python train.py --num_hidden_layers=14 --hidden_size=192 --num_attention_heads=3 --num_key_value_heads=3 --head_dim=64 --intermediate_size=512 --vocab_size=8192 --hidden_act="swiglu" --norm="rmsnorm" --norm_place="pre" --norm_eps=1e-05 --positions="rope" --rope_theta=16700.0 --rope_fraction=1.0 --qk_norm=true --attn_scale=0.148 --bias="none" --tie_word_embeddings=false --parallel_block=false --init="trunc" --init_std_qkv=0.0446 --init_std_o=0.0 --init_std_up=0.0446 --init_std_down=0.0 --optimizer="adamw" --learning_rate=0.00211 --beta1=0.9 --beta2=0.95 --weight_decay=0.039 --lr_head=0.00657 --warmup_steps=484 --schedule="wsd" --decay_fraction=1.0 --decay_shape="cos" --final_lr_fraction=0.0 --batch_tokens=16384 --max_seq_len=512 --doc_mask=true --train_tokens=147900000 --max_steps=9028 --dataset="wikipedia_en"
MLP neurons of a small language model. Each row is named by its layer, matrix (gate and up: input weights; down: output weights) and neuron, and shows model dimensions 0-191. Each number is 500 + 25 x the weight over its row's rms, rounded and kept within 0 to 999. Numbers have three digits each. A neuron's up and down rows have the sign that makes its largest values positive.
After each neuron's rows, "fires on" lists the tokens most often at its 100 highest values on Wikipedia text that the model never trained on. A number after a token or word is its count.

L11.gate263:520523473500451507501486529478512506473517527483517524490504493495521530483494484472447521488482473543512449481494458519469480449477503441521520463503496516491485513504508490483488482492453487488538520479539527507470502527489491504537475460506521510501483497506540513485533499499485471475469483493546536498495470511524504530511510538543534536484486490547463475504527511464534528480518537498537509488481462504484487519485553496553518499513499540516507524503509500491525493491543532528534538524467527484526470485479493506515478459468531492527522505507518442496451485563486473515
L11.up263:547550473521512512486490548517492512453538477453518491458508526491502522491510532487534514499506509511485476494512482490490497481486481467499512498468497549491493489517513544466463498508504495528515455509499518473493483520481520505538537523480503495476513523460479556497524439509482520488483512499455519504472460480473508548467474482525544539473482471526514491541504475475499500511542486577461521494483490521536514509477500493492507519519500476455546501463494475473493479526479518482496520507505542500541489527471520492535471471529516519565508525531472468531489487523503498507
L11.down263:498473482507501506511523487479517541492503498530502520497531556498489495510512504477507495463488540522516499487543501490560525461542514477529523489510515515470478504552500486493476480484488504497497507503494525484525453474511533474492490508493507513495477523528480470518490486480514496517471544510508485527506530481506449484484486504496515528505530507471472510473486506540528479469501475517503516498474526495460539474426427488497470517639512465500492496462470502543468491521502521502508514519506519479501491510447536507479478502516519517509494493438486505509499480499480518494
fires on: ":" 37, "," 31, "ut" 4, ";" 4

L4.gate195:533481492486496506524548509477508495525448503470483533498458482479516479481503491474483513464510506546499436501492496484509511504503548480469483516503511522508515503421501501452506463518502490466518501484473469439512495497454475524522499524518440494488506461543539497555474548512501523506467497512549497482508495472516468497488519513484547494545504460524502534484496514480529506501488465479503556517484485505514488513542526517519533488508536512504516516529458492526525508522525438489461547461519510499473482461488506505531493496503516506522484493477484472507476499501507482460
L4.up195:509480521492502509560556513529496469492461543482503520509477518498498497449508521455485482478494532486468521499566522517515466511453503518491504513518501522505474466481466522503477491532461464487471502510473489452527454476510489538460534497537495497512494474494496532523463522520513526498471512503528496510519517502538485498431523466486503511485472490494511520483480521517485497500482473540497516491482537472477508513538525533500481481504548471536529502506467474525452490529463466520504552496519508522540537492520463520507492567534517495483483497496518521536503456498502515481
L4.down195:515509505513516502489496486537525476489517488502527535471479461500464476482477525536481511513466508489480475528510496517525485459508513511506470532533470509516508499515532505479479509493486507475489503509456498467495517498513512518456487507528510502479411461481494507490472516517493528496477475499522504464492544484532475490446495494448516502488518494511488498468488487547465505498520512502477478529501532487489523517417455504514499460587509500537498460500458493514465523501500491520484528504478497534500510482441487483504490536525526484424469502476509505504506448496540528474
fires on: "-" 66, " " 13, "–" 6, "0" 5, "9" 4, "1" 4

L10.gate371:542524467492455549489530511521517506516504490493534485485474481470518510502514469491520494468492504503507488492520511486544469490497524461517520455541471506519484478442509519453456503501467505499509496486487514513493485510465442511495490489514461528498501499523490497516508482550500495550483503474486502489497441508533535487488504501525508544540493442508478501501526564452539527485532458525467533508486481481501469489506520520529505507500505517493492477502510506536481477499543481505530488520475508545528483519426493504574490464460531500509520506514485474544474486470495510500
L10.up371:524474531506501469456499497473508490497512490548532506459537452536511487524512452544508504500468487465515519517566537498456512504444495541538467486482479526509459481483523496494527507498514461492484453516485520497482509488524474531479494521504462496513498463499480481498541473508507512537473484508496464522539540519502475513535490484507517506503538539501476501529464496515494474496489475509471550447437474496525488464499513514476536519488508491499539466473489468533490531480504527535520510495483521482524519526494497467534468470477494525519468536478521486477529518475472529515
L10.down371:500525463500478517479498511458506507497501502501507509471461476519485525504436520472507454491497507483470485507534546462511560438473494484473492486490519476464491489523529493526487521491515470516524481513479511472518514494510482516511492471502479489479498451478509484505510466516542496493482500479505460530488502499499516450528540456445525523455491439540493456475507501453542457529536515525481513508520491472499513528550508521477494491480520502471492490522520536521462511495508521535505508504501482455473480516489464512541431475482513519455509531466514514502480529503526508522
fires on: "," 48, " O" 11, "-" 8, " (" 8, " was" 6

L10.gate43:531489465480512504506569466528471473501477540511482484523479495456501474488453496472465539473480505505451517481471487512497495514507513502513474458508487526507511508505533481543490474514440482460494488474498473502546499501503504491511457522541495515534485508536514522475495542431492471482520527503509531526521478444543459483511498496474498495509502529520520522494487496501494575522466491485535543494527490529544498491523515500505520482493511508500472489505458539486515477518522517491506537524461560508498525490515486495493496522487540551461492541531486518526462509495480507497
L10.up43:498498488513502493555539527488491488546499546482518501506510469474532520464490496530493477550503511513516517535525502457528509493512507499531502519502596505479503450545506499504481470498474503479491515468446469484520512479501511506481537508510529459524502548495472511516445524482530472489534544508495525469483489451451510473504515484535490496515481494534505492512509515494489528516522496524500499491501519442535498521515494525478521482463494548448493492497515461496523509531532516476541523479525508498527505534515445513500483513494524520522475474474509503460476494514547543489
L10.down43:457497515456496511490511524535472538488494532503520457490462525475485446541509536501474515513539506536504541474525506521493515502482518457493476477501475479509492485524526505520532516505461485508502483496473499520522524513469483502438515495470494503494499531495522453488515506514476486477506499480540486497511500479564496537547450497497550491484482495513502496561494492491448531496504506473476494501506467514490528491534466518508473494421470517549492496523518501509560485502484541494471463471517509538489504500475489504474486464466513507523496501567524538479526491508540491512
fires on: "-" 42, "\n" 22, "/" 5, " imp" 4

L10.gate228:520507494490495518454533558510511501524507492455456460491494455430503469524485494468492505495483489514517483482521548516509494497493481493543500538468495497527481457517508489495440484510513493483481470513522519497525477509500454529510476521517462516487493497502547498520541519480464491509469548510502521532522493505555503479500533504468488534506493482485518485490484492508517537534518490497497543489455485523497506453503493481508517501489489494477478545506418512465539499496527524527485514560487552512525459498473525579515524482504517475479507525526511479497511510511506494477
L10.up228:503530522510493471500538517522535528501500503497534504498511477507513500524492504454477521520506497474552489437551540515468487503520488472512496479533533488467532465473487521460498487478480481486524531479521477513524509507499464472495506500490489474506489544532505512502506459506485499511511501483562414469480485535481510562506530508494471512542474484554517537522480493456519512505503515460517548509478477518496490537548531550486563484493507506502528552479507505497534470488488482503491484466463546493524509513514497475490506488521500519474483516525521493504516473528525538506
L10.down228:532508542519510510522520501513507516508500508477475534513506494503527491529493523543452464516556502483465504518502463524522456482481490484505505475469478473487482504467513492475449502453516492483479500513482512492537511490507504538506482499495475489510459495527539464532512506515490506490488482488532529515533513510480465526476504523491496482479492510537482532535518496498383523520484497533515488466487547499474537543458532522484516543534498542474513543493514509504492475500480461478491518498514517526538519450492451472502521529497495540499488509524503479509509515478502486573
fires on: ":" 28, "-" 15, " di" 9, " and" 7, "," 7, " imp" 5

L11.gate145:483513488473505532522516528494521550527493529471513495478540497478504497456486517477461464513544542552505500485505501469506497506553503467530493470533500529502541492473462498513503425498481542509496512474508466524491505518491452497510473496466528515524489504550499507533521516494499490479461520496503534500500460479469494515474530484518484494545516495498461569473508532515546536524549461525508504488503500494536509483538467534525507534441516509436492532504501520499516496485545489477483484521503514488459504547489482500470514535508495508492514509497533504497470466500508523478
L11.up145:523518510514468527479482554525471540507474483507527523527500504501490504468454515477502507543481486470489459462495521528501469533522503517499531477474497469547489506504537527518500506508475432523493515532513549540482503471512493504524484580480486480514503513506528504519476503506517544506467500505518539502498486500503547515483522524495480447498539487485465503473501493517526467489470517500523510463530478526490509529484470538490546498501507452441484505558509518513485503474505519450474542542536487471531538509508506499521492520504472517484525510473475527455512528504512474493
L11.down145:507519490500480497479489506449458526513509452508485498479519467528515472492438499485466516502511476492476487507489474480511494492485483504512500513476469460523504515433483540483512514510495460453541498499545504461505492530565501493481521498489512475517500495492527546504556454493505541440491478492550508505524519517496493501500471491493495459523532487520499518541488509481465511453506483508475513471483487502499529488478554547480511501513541481507480460499505502499498517480520501460506468519510518486561594475463524506483502490494458491523475503507450505510504515476483502493
fires on: " " 98

L10.gate252:504521467472515502486533545483525483483510523529515508471482514500537469502487503475483485470553477544522503497492501514511517477532459514479522486491478497489501448471525516485491474509475497523450501483533474471492504519488481517488481481541470496503522452538485521500531538502527512484515477489472511471569487498503503511530564502511491521572456462480472482509471527492568533505525438540490511493493498551494503473528513537530531519497467524528497525490518522514506486481532490476515504497496503486511515515466528520561508466485508512480511500534538500504457495515515548497
L10.up252:494502483501528553526519542487524520494491530500482479473521513497504497491497506474492485492515478545479482493527548511545516482505502482506507439505477471486522449528475524471492513491495506511448502447503475466535481518493480527477486498499504483499519521470491492483537514511527522497505506505487474472552507537478528506433510499490529538569497473495470492505484519478556484505490422528525478498522477503489533485560501546492489558522468504532461515491493528483524514474534504461456486484481500511490505473438486490516506486507502472513502519538530510515511484485528540503
L10.down252:525480532517518465485470475465478483506517519528482474535523473476467535529512491520501519516453506501489516511491514491473468522456500500524493527485524491494517513520458543503493506521538519471560505541509546534489518501515531467522499514475476498468440526479537497482496490504504526523484500519502506517456526497516471490506440523476494504463538516480528518525529503489399509499492553509494508497503496475503481479398512507474503511512495513474478496504516488506465508478475493496492498515475481507482564490542520513489472531553458488483514496490483504500488514508487483513
fires on: "-" 16, "1" 14, ":" 10, "E" 9, "A" 6, " " 6

L6.gate7:526527479532470493519517473511518487530484486503491527471511518501480454475521540534458505520487519475505468519530535472539527463488500537472530463487467487445528466480449486486474506502474453524474505490497490510482499499476450507527502499451481484464506526547524503488494510532498551508486458506489475524454509467528508525536533471523498525448497493529478534524502506471505531510511526490511486522524426520510516502508505507523433485507460499502514512538499548472512513479483471504496499490492523505522510475511490475480511477496479508482507500523521522472460542455453506523
L6.up7:533526476512465509474471490528516534509529508485452490505465510479484484502516504510523480515480537491482508480519481539507503474462490489512540462472501571498510503494503468516524510552509514476544522498522488504448493470477479526501517515531510511495477528501510499491509478491474547521537507533481502501483504484497538486538521493536450501501445508491562510476511528482499471484488529460557488508505482506575507497492479481531494470485458505541495521525479519464499494462503521465481553481509521436480505510509498509497544527470516489504464522508517537503458519497554490501
L6.down7:480497502495503497514483479531514496514477506498493518494522487489490520501519466509493479515521504521522536469518474508554459478519584506497504481521500532495427479527527463516497523513493523539524524505506504536511526484486500499460476497523579500478490549478523505486515462470485525518461494496482455507481488518541478474502502478505512490555503455474506512493478494498511521505481467487520539470496523497574481485510471524503509498481504520519498478500481471492489542516503467502520512507480486442495552557469465533481554509497520505527494443475525468530463515508501491497
fires on: "i" 41, "it" 8, "hy" 5, "vi" 4, "ious" 4, "si" 4

L5.gate222:500491526540490516497502505505495512520473530557527550472490538511492472484480468519499472477483485503501516489480475500488523481522499521519454453487504567480524494451485517515463505503483499537495505463450510500523534470478510465523491491537560547477497475548484536467484457505517548506511480471490481476517502516481487509518474472472462526497529487506518523533514459521522494519510514500509492468500498446522443470479486495480529497500498484514431522464521481517490518477500474467489504499525518549480503508498524536517505525456484522531544488478521472520520467510463523513
L5.up222:491493508496539509499514499465478526479475501507507514464478474462467500478477496492498447478458480493476506451487487491555521515505518534487495517495505495472512442532483512488505524495509507474489498537470523522539450539504490460510544501513505513469489489478488528488459464498557504552496470492470505566554471486470479505499498539526529515493527519507518545481547491518498506492469487513504477478543491454470480468536529517535480526516516489545491505485456516502522498463488485497500519513461524489519497509507469485504511479534519448512476474526480477505523452478466456524
L5.down222:505518474519520504497480531535495487523474524534503486475495505477500505494489497508500513473540479496525524524479464510502488463493507453523489473498492536473486472435463540510490466481483476537545510493508468501491485475528474513514503530478510495511530518496502485470560524502503541473470495480421522468510498491552467512561513439486505501507494526502511476515481515497510521497484534491511466488528452480520488512455485491479467508558481509498509492462505522495528446503481479520514508467528521510481492487412519458497523538486475512540520501522484528504470508511505535518
fires on: "s" 16, "ar" 11, "ant" 10, "t" 9, "y" 7

L4.gate66:461501498491453522508514549474532531493489512498449516516486492514491540475491437498493467510521509485510511511503508519508472516540458494491503479537476515509523503486498476513495440483493526528491508505518455489516522468474519492487474512501464524522506488466483457512552556486431453471453512506513502512492513498521494488502465465497487496519436494544502516521491485473489588496497499555481524504474504534492494544529503521554486478488515522528516521479475502488525476511509493510495527493519531537506523469503448482508516537499497495498518503516538497448487471510526506489
L4.up66:501523518516493480548587525500515500504509494473478531517508433513506471489517482501477505493526541479462494491505466528514461490516447503507508489510533506485520496474464528534496555453476503493497511491465519444506510504485505486482493509478452519521511493492526552486523474527473470495503523525528499540497499510509519547520511505495467482530481453517463478493525495486508514548515500540517491484495519510519489500567494471465477524486532508509457519497463522470482504481478473503438513494472497507506481491472489488548463497520527504532489489492520490489536550535538492459
L4.down66:478528500484483523512471546554472511525537495520467486479498494548495518519517491478471535531526524498512482440484491526514489528525488475492537475541489485524532497460531493507511460475466473458528529474496521456493532488505505513492485490529476503485422488483473469506523482483486463481498473496501512398501507522484489526522451491478502510515462476543494502524508484533493536495471491517499511442522503541497506557466500542505527544547529508521502516488499476498497490487505506488495497488490503503515559483533512475540510490500500510515486494493508508501506512517545471520
fires on: "–" 37, "-" 13, "or" 10, "j" 8, "r" 8, ":" 7

L4.gate145:553487488489475505497474482491541528545481484518494460550475506443465503491508507472500533456538499519484494508492483505525487509490512488470516509556480479517514513472476496494506448513496497543470515478485501503470480504458469445501493497529500506512531561523484490502526458464535510503485487500492508538506478533504526533463508524503476532491515496534496472499563477477486547500527455513491486521484459533484515492513494502552547514538495522430496518509530454517501488482505522513479512490492491497494511487493521492491504505506525487495458542539440476500451542485496514523
L4.up145:486457505508477477512471499499501506499512493515494503530515484515520516519503434508457522525537490488543556482524489503525465471526478504473466527458489573524510514525482526489524503520490457497551481527495498510490516491515473538542492466488529536543463537516512539486499532522483483542482482540474532517521488471511510523499512525514489496469511524497509509477522508463490524511499490474531523466490516479530477504443558485537460504510532475528491503516465500509479483504511515490492521528516495498505489531513547472487489472517542558547473466488471468520452488529515488501
L4.down145:503495516511478519450495466479495475520499509502513537479555497474477462538536443496512496507503499516488442532496478480525470474411481485489508511519451494498439468487521501499511462439484487498473517495506539496508509498516504462502507505470467506514461509538509478467523502484530509524457520503510475514473551526546481498498526494484535476480513469457488509484497508507571488503431501499513532536462482495488533486500507514473515547519532504507489479504512492523507494458455483498509480515489479466475516513522541533516508483501479448484503487501499504512471482515503515508
fires on: "," 85, "===" 7

L3.gate89:528486484497484510480479514441533509493450473456470500488454489491503499467465523492488458516520465530517481507480509522497559460491527488497497505549507479512506506488470475510520454536538467455472483484495530493501509493469469526526498468530486510509515469540473498482501465496501496463445505466468464503518492489463489517483487480483528534519505456548520535493488493506501501527524458468481486512526514541517513485547514496538479473509458486474459495514508498527502512534508487481515504527533535490505454510453526506568514492502499489477510530519499499549467527468478492471
L3.up89:509498493522481463501523513470484556464505498498530529502466506514482515503461481544511471485480471513464498534485486506540539500451485510497491551526481480447499466495506513514513459502548479467445457500477515491548494469505444482505498460473532505502510485530480489470467456486503535468514528482443461470478478506496468532454507459511542522493494536523519515508470460525500482500524508515497475529540521540493504486512482516496479526489482482503537505496497488493497497527481527524487499537542503496490489504521527494555505521464501537533481531517487501552497458524483486489
L3.down89:487521504517510514471505512526448475474508513520518503513488524523472499511518518471488507520508517473489537525476458487465487474519475500477453487500492463482529515494511499512506537522478500458504479498541488521493509546499530514517530518531519441490440540494514523504477493481487489495487482515460558517463481487507497473503495502520504523478514501508494493477469516508450485497523516540495456534484505464529526496455449498499499501562535434464536504518472492509494491532540516508506570528540470462486589522495498482502530510505502485485491497484463495492543496473492504512
fires on: "to" 18, "-" 14, "o" 11, "0" 10, "i" 9, "in" 6

L5.gate169:540503492502477478495481473462499500525488505484505500511437486503557448499499477544472497496521507494531515518492514488462497474559559448499524513504456464488544546521461509546498511481517505482493521475540502526526526480474526502479465480507521496516492465497499499476509497501509511532496490486510510488506443504491531464504489512500498515536493492483467507501499521475510506550518510464495527490512557535498460517466501514499536466526483509456450462503491480505478545531476485521531511495516466531499494473526466454519473513494485415481510492468532477480509504490471510505
L5.up169:489499501531526485522487482472506478514486486490555499459510497490501486529480514524471487495506530463534525484530488481509506492522462440549486505493520492502504509506485504541506461520537510492461510484435465525492514479538520527504510522483489559494485465514461519481524502497505524501478492486492486487481528519510475521527498483524492526507502518516489547480483525523491482460554478485466450457478471462467504537503465530492488496482496515514533508477542524510481493444493505451485513463519499492482538501500518524476466495522571465469466539526521541482562484493472516493
L5.down169:515520477529489499489505503518523498538486493501457463542480512545469532500549465472505529512482517478491504488490548486460455482495484506475477518466497471497456495472490502549469520470492550499481469519511514462530512530504482484495506497525473475518546467511537454470492472516485456518531510498511456473539455489514513496534482478437505474468469465461490499481507468442469485506470493507504497515525498490505499496495558517490529498517500504519476512503505494489505534496481496490487445546494478512493434491497504522490492522470439505518476507478453450495500520478512489508
fires on: "s" 39, "un" 10, "ed" 8, "ing" 6, "ia" 4, "re" 4

L10.gate124:500479457523473535548518468523518513512525488485525547512481508479511479446542506481469512477499562490522512498480508499504482485525500465490524514492473539456488554490487528494488496481502541478478496487476507508465496503498491476551461533494488502540491509482505494541491518553511413476441486507514528541497500512505515544475502483510520461476472504486545510497517533495547526527482470533462488517501502480488525497490521493506518522491491525473509513518486526489508512494544500503470478534543490530493473485514496517498455492564495514521472459515493495568477483489491489488
L10.up124:488545446475442484455487495510499477475490510491454492495510485474502503492460513487486491551521445482517516477497495493511478469523529524501462489516511549515515486498486550496495483556523497510490477500503491554445475506469458507472533485557501495509493473474524518537497505544515492494493480526466499526467481524504485486487523467480491497496488483521527525447513532521473480498539492476488478493544489487492532482466533541577500471511475509505480504485514487487450514502535522493503491528470540462491487482499555534528514466482490484538522458497519515497487517489510471500
L10.down124:543472516523528474491485486520458492486477508499513511503493497506498477502498500484493541485489492466550488511535525484483467455487499492497517488472472466496485493529495482448473462504532556474463553461528528519532493489462568499494491544503501507480461498513450504532521525444482489482498481509532485499487479501515489499485468489492499470529537487495514488502479514533568479484487468547515513484484548493504543504462521466525498502510535497502524493481480523474530479483480488509493521515503520463524423500464456487504541512488514496525473507545483440523505497493496524520
fires on: "," 84, " that" 9

L11.gate102:506502508567507542484504538488514549511454443493524508481526514491476504522502468549525443484490519470550538494486531440503506528464542495511529532516492527495500524460519487513456515495502536506494481484518535468501522497457526498500469527542482517505533472513464526510522509485488526498477473484517489477484479522466512469442483470494478521501518480499460494489504526487518526507515543505487490471452524504491542467503476460501471549466481472514490520490508468503474505495488496534508510470484453494507506469527467465510483490502500439478493476487544485510503473495492506475
L11.up102:503489510475536487500507551534465525504466487485548443467521468475518471488516479438526469554483518498509472539468507480508452550509523497488479480525505521523502512501519440510498520498524516490492500475484489542477480486490543516527522523530503506470497523515486479510549508503520499459480474525511496514475499479496533452516484496459501497495512491519466505542462476484504454490492510545474496482442526528466528494517529499493526475462494522476533488496538489536473502504515536502501530505463480493506541514521485520509467501489513495482510492432530550472508475483528487530
L11.down102:503503481495496511497544505525488528475509443485486533546474506499521517500493488495496500525487478521484454557496480509543480495472481514504523475498484462477504537512503539434484509474462520474487474478504506489519494528513548490512535465509490490507473511477487481485507445448507515493529516514513526528506488487523512482493553472547507489512502485483503515539500510489459520504488493488530516493510480473512474527489477493471491503597501515509448458527484502483499520521456501454518489497492465513497574515481521517498494493473496545480479562469509465465495469501528540492
fires on: "ing" 32, "1" 21, "s" 10, " his" 7, "ling" 4

L5.gate36:533506518519482515477516473494473507456445469484513495525508497530488488466475505523473495493468483514494516493518507496540489497504514532515457511540533524514498516533541529461500504524509460498517524500495545459499498495486471474508479525535517466488496475575509491516504480506512532486474476452469511488492511521513485485525528518480471512525534536512482475473500483505523494537532468529513500517506465535508466451528512498542502565502513491537462503501473445525499491519528502498550476515527501492501495470468491518559500515462480462476447482519501473519483567481488482532
L5.up36:536499511513510492472508484505511533465516485501525460512512491505544504523505507522503502505484536494492495512510467472477485493500479497499512484499512508469466503548501495459500526536499464469533500509496524457495506439472479518449424433505546497506497496477509450523426464517490484484533481515466512500477502477544539523512442515470539505466501491504477467480488485473499478480504531531534509517536454524522488469514491533492473463486447488505495509519475484541505497501504482490500513495496469442516501525474473449505491524535484479484482474535503470508490507462536499490
L5.down36:465529501480487507490480522516468508470519504493510508459480483501477488546509503490478490553463465496540506528499466501522539521496468505534528492484455471512478498485489533488506559536497530498513466458505443533511532497510520508493569525469518532527476511486485538508516493496569533495507537508500474495480486519486466518474500499508510496501476510538539497478512527493467496486527495486511503501446502486501533527477491478483519479506509527507530460521485483499481514509488505487490517528452569530546585492505540528487514514547490519462520494513474524495525502540513503489
fires on: "-" 36, "y" 11, "o" 8, "2" 6, "w" 5

L8.gate417:488514496524508572514483470516516522515477444470519504481510469525489551447493569494466504468552486574495525479489501481525506466528496521517491515490484512481492474531474486471498483529500501505504515514472515467461510525425505467498482504475476489474507525492518473484500498540511559509487444493512458529511520493502515490517509505482511497482460483522506476464502521456512492527515496493471568478490480515520533455528506498474491540519487553523480510540515493502481464465503478497490543505495499506514494502481515492476502488470523503458482493509506525521482489514483449511
L8.up417:490512509480492518504531476508519552498497483518524544475559500526516509462482507506517504510481537456451535464500469516498551554522525494511516492521478512486501508479542520534462489516486485482487497482493508525554534468503519527510498508466513493530526509490551481509534485544484521536502424480508499488497453545485531495515544515477450455529482525509496485504505506530527517506503482533533470497529460533483511514542520508488483504470506487507497474549506506509554477512517540496501517476504521513472539505548505464481488456515502493528539486523467515484484527522497479510
L8.down417:490564530484497512500479498488529511497492493517481530476475504507461509506506533456520504532533551504527521496508454502490518520537488500503522515496535460522513455504556544498486553487477502547473504519492500531517476493462523507523509486489506470498530530495516512484531491461537526489498528520508505508521543555489486519519478485496518482554503534502470516518519506495457520507491472468536496478515500483505508502491496550486466494413504531479507484524522526493513485444499479456486497501505499489491577497518503494489500517484501510482472482490523565450495539480458482518
fires on: " " 69, "qu" 5

L11.gate75:529530461507457511489560517502523508500519488485499511527484485527514528499498506429474486467492509467525463445522506464537477505515502473501454513509484553552510483494483518476521470517470509476484496477477439558510516491493485521524490512508537557475500486549529489526493498531433545493481505461498520513522500479512486547486557494494457495511480508485494500501504523539515528511547499510490496477496478520491528468500501496553480498487490503497521480490497543518490458467509520482485489541519508515480499505497520515524484441532465516511496516524463481514477511534485492469
L11.up75:532540541478503513473485506494479514453465465507471492435534474521522512487483507453544514490521478499492499516511544471504513484439480513482480491494498518563523519508516508478506508552534473532487524539462500499521534492491497494458497456476467538524533501516525479529502501510518550529512524537527473487467479526505510528513520459476504480514493546460511496510507504511517516489530463468497506476521464483510496482509485521480518489515468485499517518558541480526495467503497527491480513490450497499511518534522529466467482514452487478508453503429475505482504517511493517517
L11.down75:551518533472487511487469490474498493494519517489469529482505530502498496512459547545528492504530487514486460525528492520521557533513510490498503523511501484470480473490509529541517529538513481485541518478528518472494466468511484527518521494500497528520510516482511521487475471480523571472503491520488509502489489521492457521511521482514519496512489484508488520492456489506461562437503526553462508502480478498468488484491478523495469517453493500462455503488544492472505445499476521469530523476490469467495567487517491463502500501509463531483477520505530546479536539515521466490
fires on: " " 96

L3.gate310:511482491498483508450543523506527459444511496505464510529511522490480518527510504511508476469535496483482462499480489525507519483487556535472523488526454465460481481505475535534512537511442473472527529524543516499485518474517473463494529516510529545496478453495508507509490510455497471506490508488476521512504531496564517500478498495479544492533506458546507496519484471487492501474486511429548558506507495482494506526483505499514468486508473473468462494490477487483499477480455503519486493528482532512517503518518544524482478527551486475474513493509532519503462545492512474483
L3.up310:482473526500511496518464507471512476465476480499462492498484529445507482529495487504514497500505467520519497484473518539504520461516491549485509446467463479506501448474527486458536497521498466505521527485537465489474520518545482526511522513492505522513481499483581509502462514481524512552465527500492525522493510485544506537488520472516490502486467438529528507504534504469458503495460473483520500534483504465523534474503503525482503476519472515496474519537471462463477533503461515471469475541499512486491505506496520539479496531523530506496527480501480489488484557494538507455
L3.down310:481448484519494505487504512528503512487506450504512457482480554485496546508493549520515470501514459540523525531502497494497483451493531537499524482510531520459490481483548480491523479535496554533532520516476464477486545490511477548511522500485475506501438498512501496466479502481508551519515525475500494465516464481481529495490538479493503503483498507515514491525475551492491515508470504491507502518486508473492510515494498537480491490524459490540539508473500487476474502507508514519531521551553559496544575501489473505510488492542524517523516506514473472540487533505528472462
fires on: "si" 23, "vi" 18, " political" 8, "zi" 8, "ni" 8

L5.gate184:511514480465456504531483517471496484442475512474529513509466466476488526514476473514527546508475484502491490513487526467502514530506497508469478501496498491500494491492494504490503522504471523517521491511507519505510462465451463499479446500509521491552495507512510521499441526496504535465478467459561523494483481481450492514485534490491509547530515504504504498447509489481538482489522468547497518534504467499501489509510460463525538506489491483524500517530525508506457469529496516473505494534559499516503494481481523468545511520476499479519529482496524431555451451489535517468
L5.up184:505473481481477498483518495501490441504514501475476521499499491531553491545470467543488505514570479480507496515452492508490515526496470538470483534503471545533476545533515542468462494540473485480485501499470487455510472494518541513516508500543459493512489512508513524520526537486499504514481503496515499536532518527506479513456498454519515532481512493493432500528514442495498508487437507532467495508505538508479500483500552509519493502468509511524454489499497469526499500538535505522543477527506475494512499508537503466511489489503517439495450477494484470513505475523489503473
L5.down184:503481490507556528486509502479513498469510525531510520483534470484499483455477482545522454496506505504535499505452485502490506489470527494475502520496477510475471498551502548467496497515459453519523525502482485505506506507509497498507482511481480499483505501539537573509512484501445518475446488522534510540504456523500526490513464469479509512502561467510492556522480487550494531475474515509486505485491494488535477522514492535539475518530502483495492509458483470547505502475503520531495476504506497460534565504539518514529522528535500474497535463436504483473505472487529492506
fires on: "1" 33, "–" 32, "ur" 7, "," 5

L4.gate317:501549497500504479536530514503528509508523540512518510495513472486503479482548512512525491495484502502476486543500509525508530496490512503491495484483492470507534463474518477466515460532511518500509557481481490504478505503529521511483472504504510462480506547493513551510462464482507501503510469507506495520495459502504489522451507493515466555482528433501505538480517477524531446485498469480500496416515454483443500478491473505542508487510545490479489519501475508458504505469524482494552480523494486507428473476493470541457466476477511502517489485512463480518492532506549534491
L4.up317:500458492528511471511508518460491533491539477521481523523503493518483510514486489501469486490456502475440507506510471501453513480515540502496492477514507475499518485460481486452524508472479503488442522512503553508536492507518498487505473535501523478466487538513419525475523475540526511511486496467547489494514439530462499530485494507527509497473491512504520521545513469523501467483512498486515498440555487477504529526513453506498479496525525525527483516506506508468486510491494459527509517542460479546523503461482451510430511515490500511485488510490497497453497490541518485483
L4.down317:471506495469530469520479517525472497543506493499534473488508527466476507536468468485525511534487512467522534542451494495510487501503492491473492478479471551479498514496512507509503508479515548499483532541487523522533490560500531467490461490530500479459468502475506519535440474464514492524503496468459515524445484491481468480507502480462509468498511498486506485529464492453507515490483499474477447511486493481497491502468526475508483488521524500491488532514491502479494538541500474510527521446503555494493423497470447496539521480520525529537524506470503492496490529505462478524
fires on: "qui" 12, "è" 10, "y" 10, "t" 8, "ir" 7, "ich" 6

L5.gate163:481493540486504536498532523488482475456503494482534527528525538516501486521515451511495511519519470522459505499479500507444499504487515532516483474481509510519521521448519467514473553470493471468463526479536510468475499485490507458510459512534485494479531479526522522482497574511496480502471498476519482450469509503466499483541505529494481466502531494508519541521540496435518518478501520505508491524502461496531478545481516517479500517490529535514521519528532487495504476488421523481516488473471493529514528503518478500478434488458490477506504504522498468514493508529501489546
L5.up163:498498490567478477519520517461496517442450514477457525515569514488486476539482478500483540513472500494455487547491508496454480508465462471518490517512516465542508525455523506453439498488476496545514499490522488517500514472479509537523528528480495505477522533527487516512522536500494470503491494479541491498481491519492497514525519487509496527510493478448502472514451553471515483514502506515517489490525513480505521502487497526470509491474509506493485438463545491496510553501517482498514471532511446486494494468488467496480491520482486474483479482473516486493573485483470513493
L5.down163:506482489529492459488550560470480474423461498472500545453498498481467500525495475487501485522484476524476471528515473509505478468479484470478500487490528516505506530478468495501503530483468525494492511496523509507542500489496476488531484476513532451441437524545523494500486500484497503528462466482532490518496508527446525522498484483495553483493466496513482477501493481481529513512483486490476541462488508488517523527503542545480503511534490511529478485505504500502504523496464507543498461504557511512509433470493484542459517513480496484480492502500538490522522530482501469549
fires on: "°" 24, "h" 14, "m" 7, "w" 6, "′" 5, "g" 4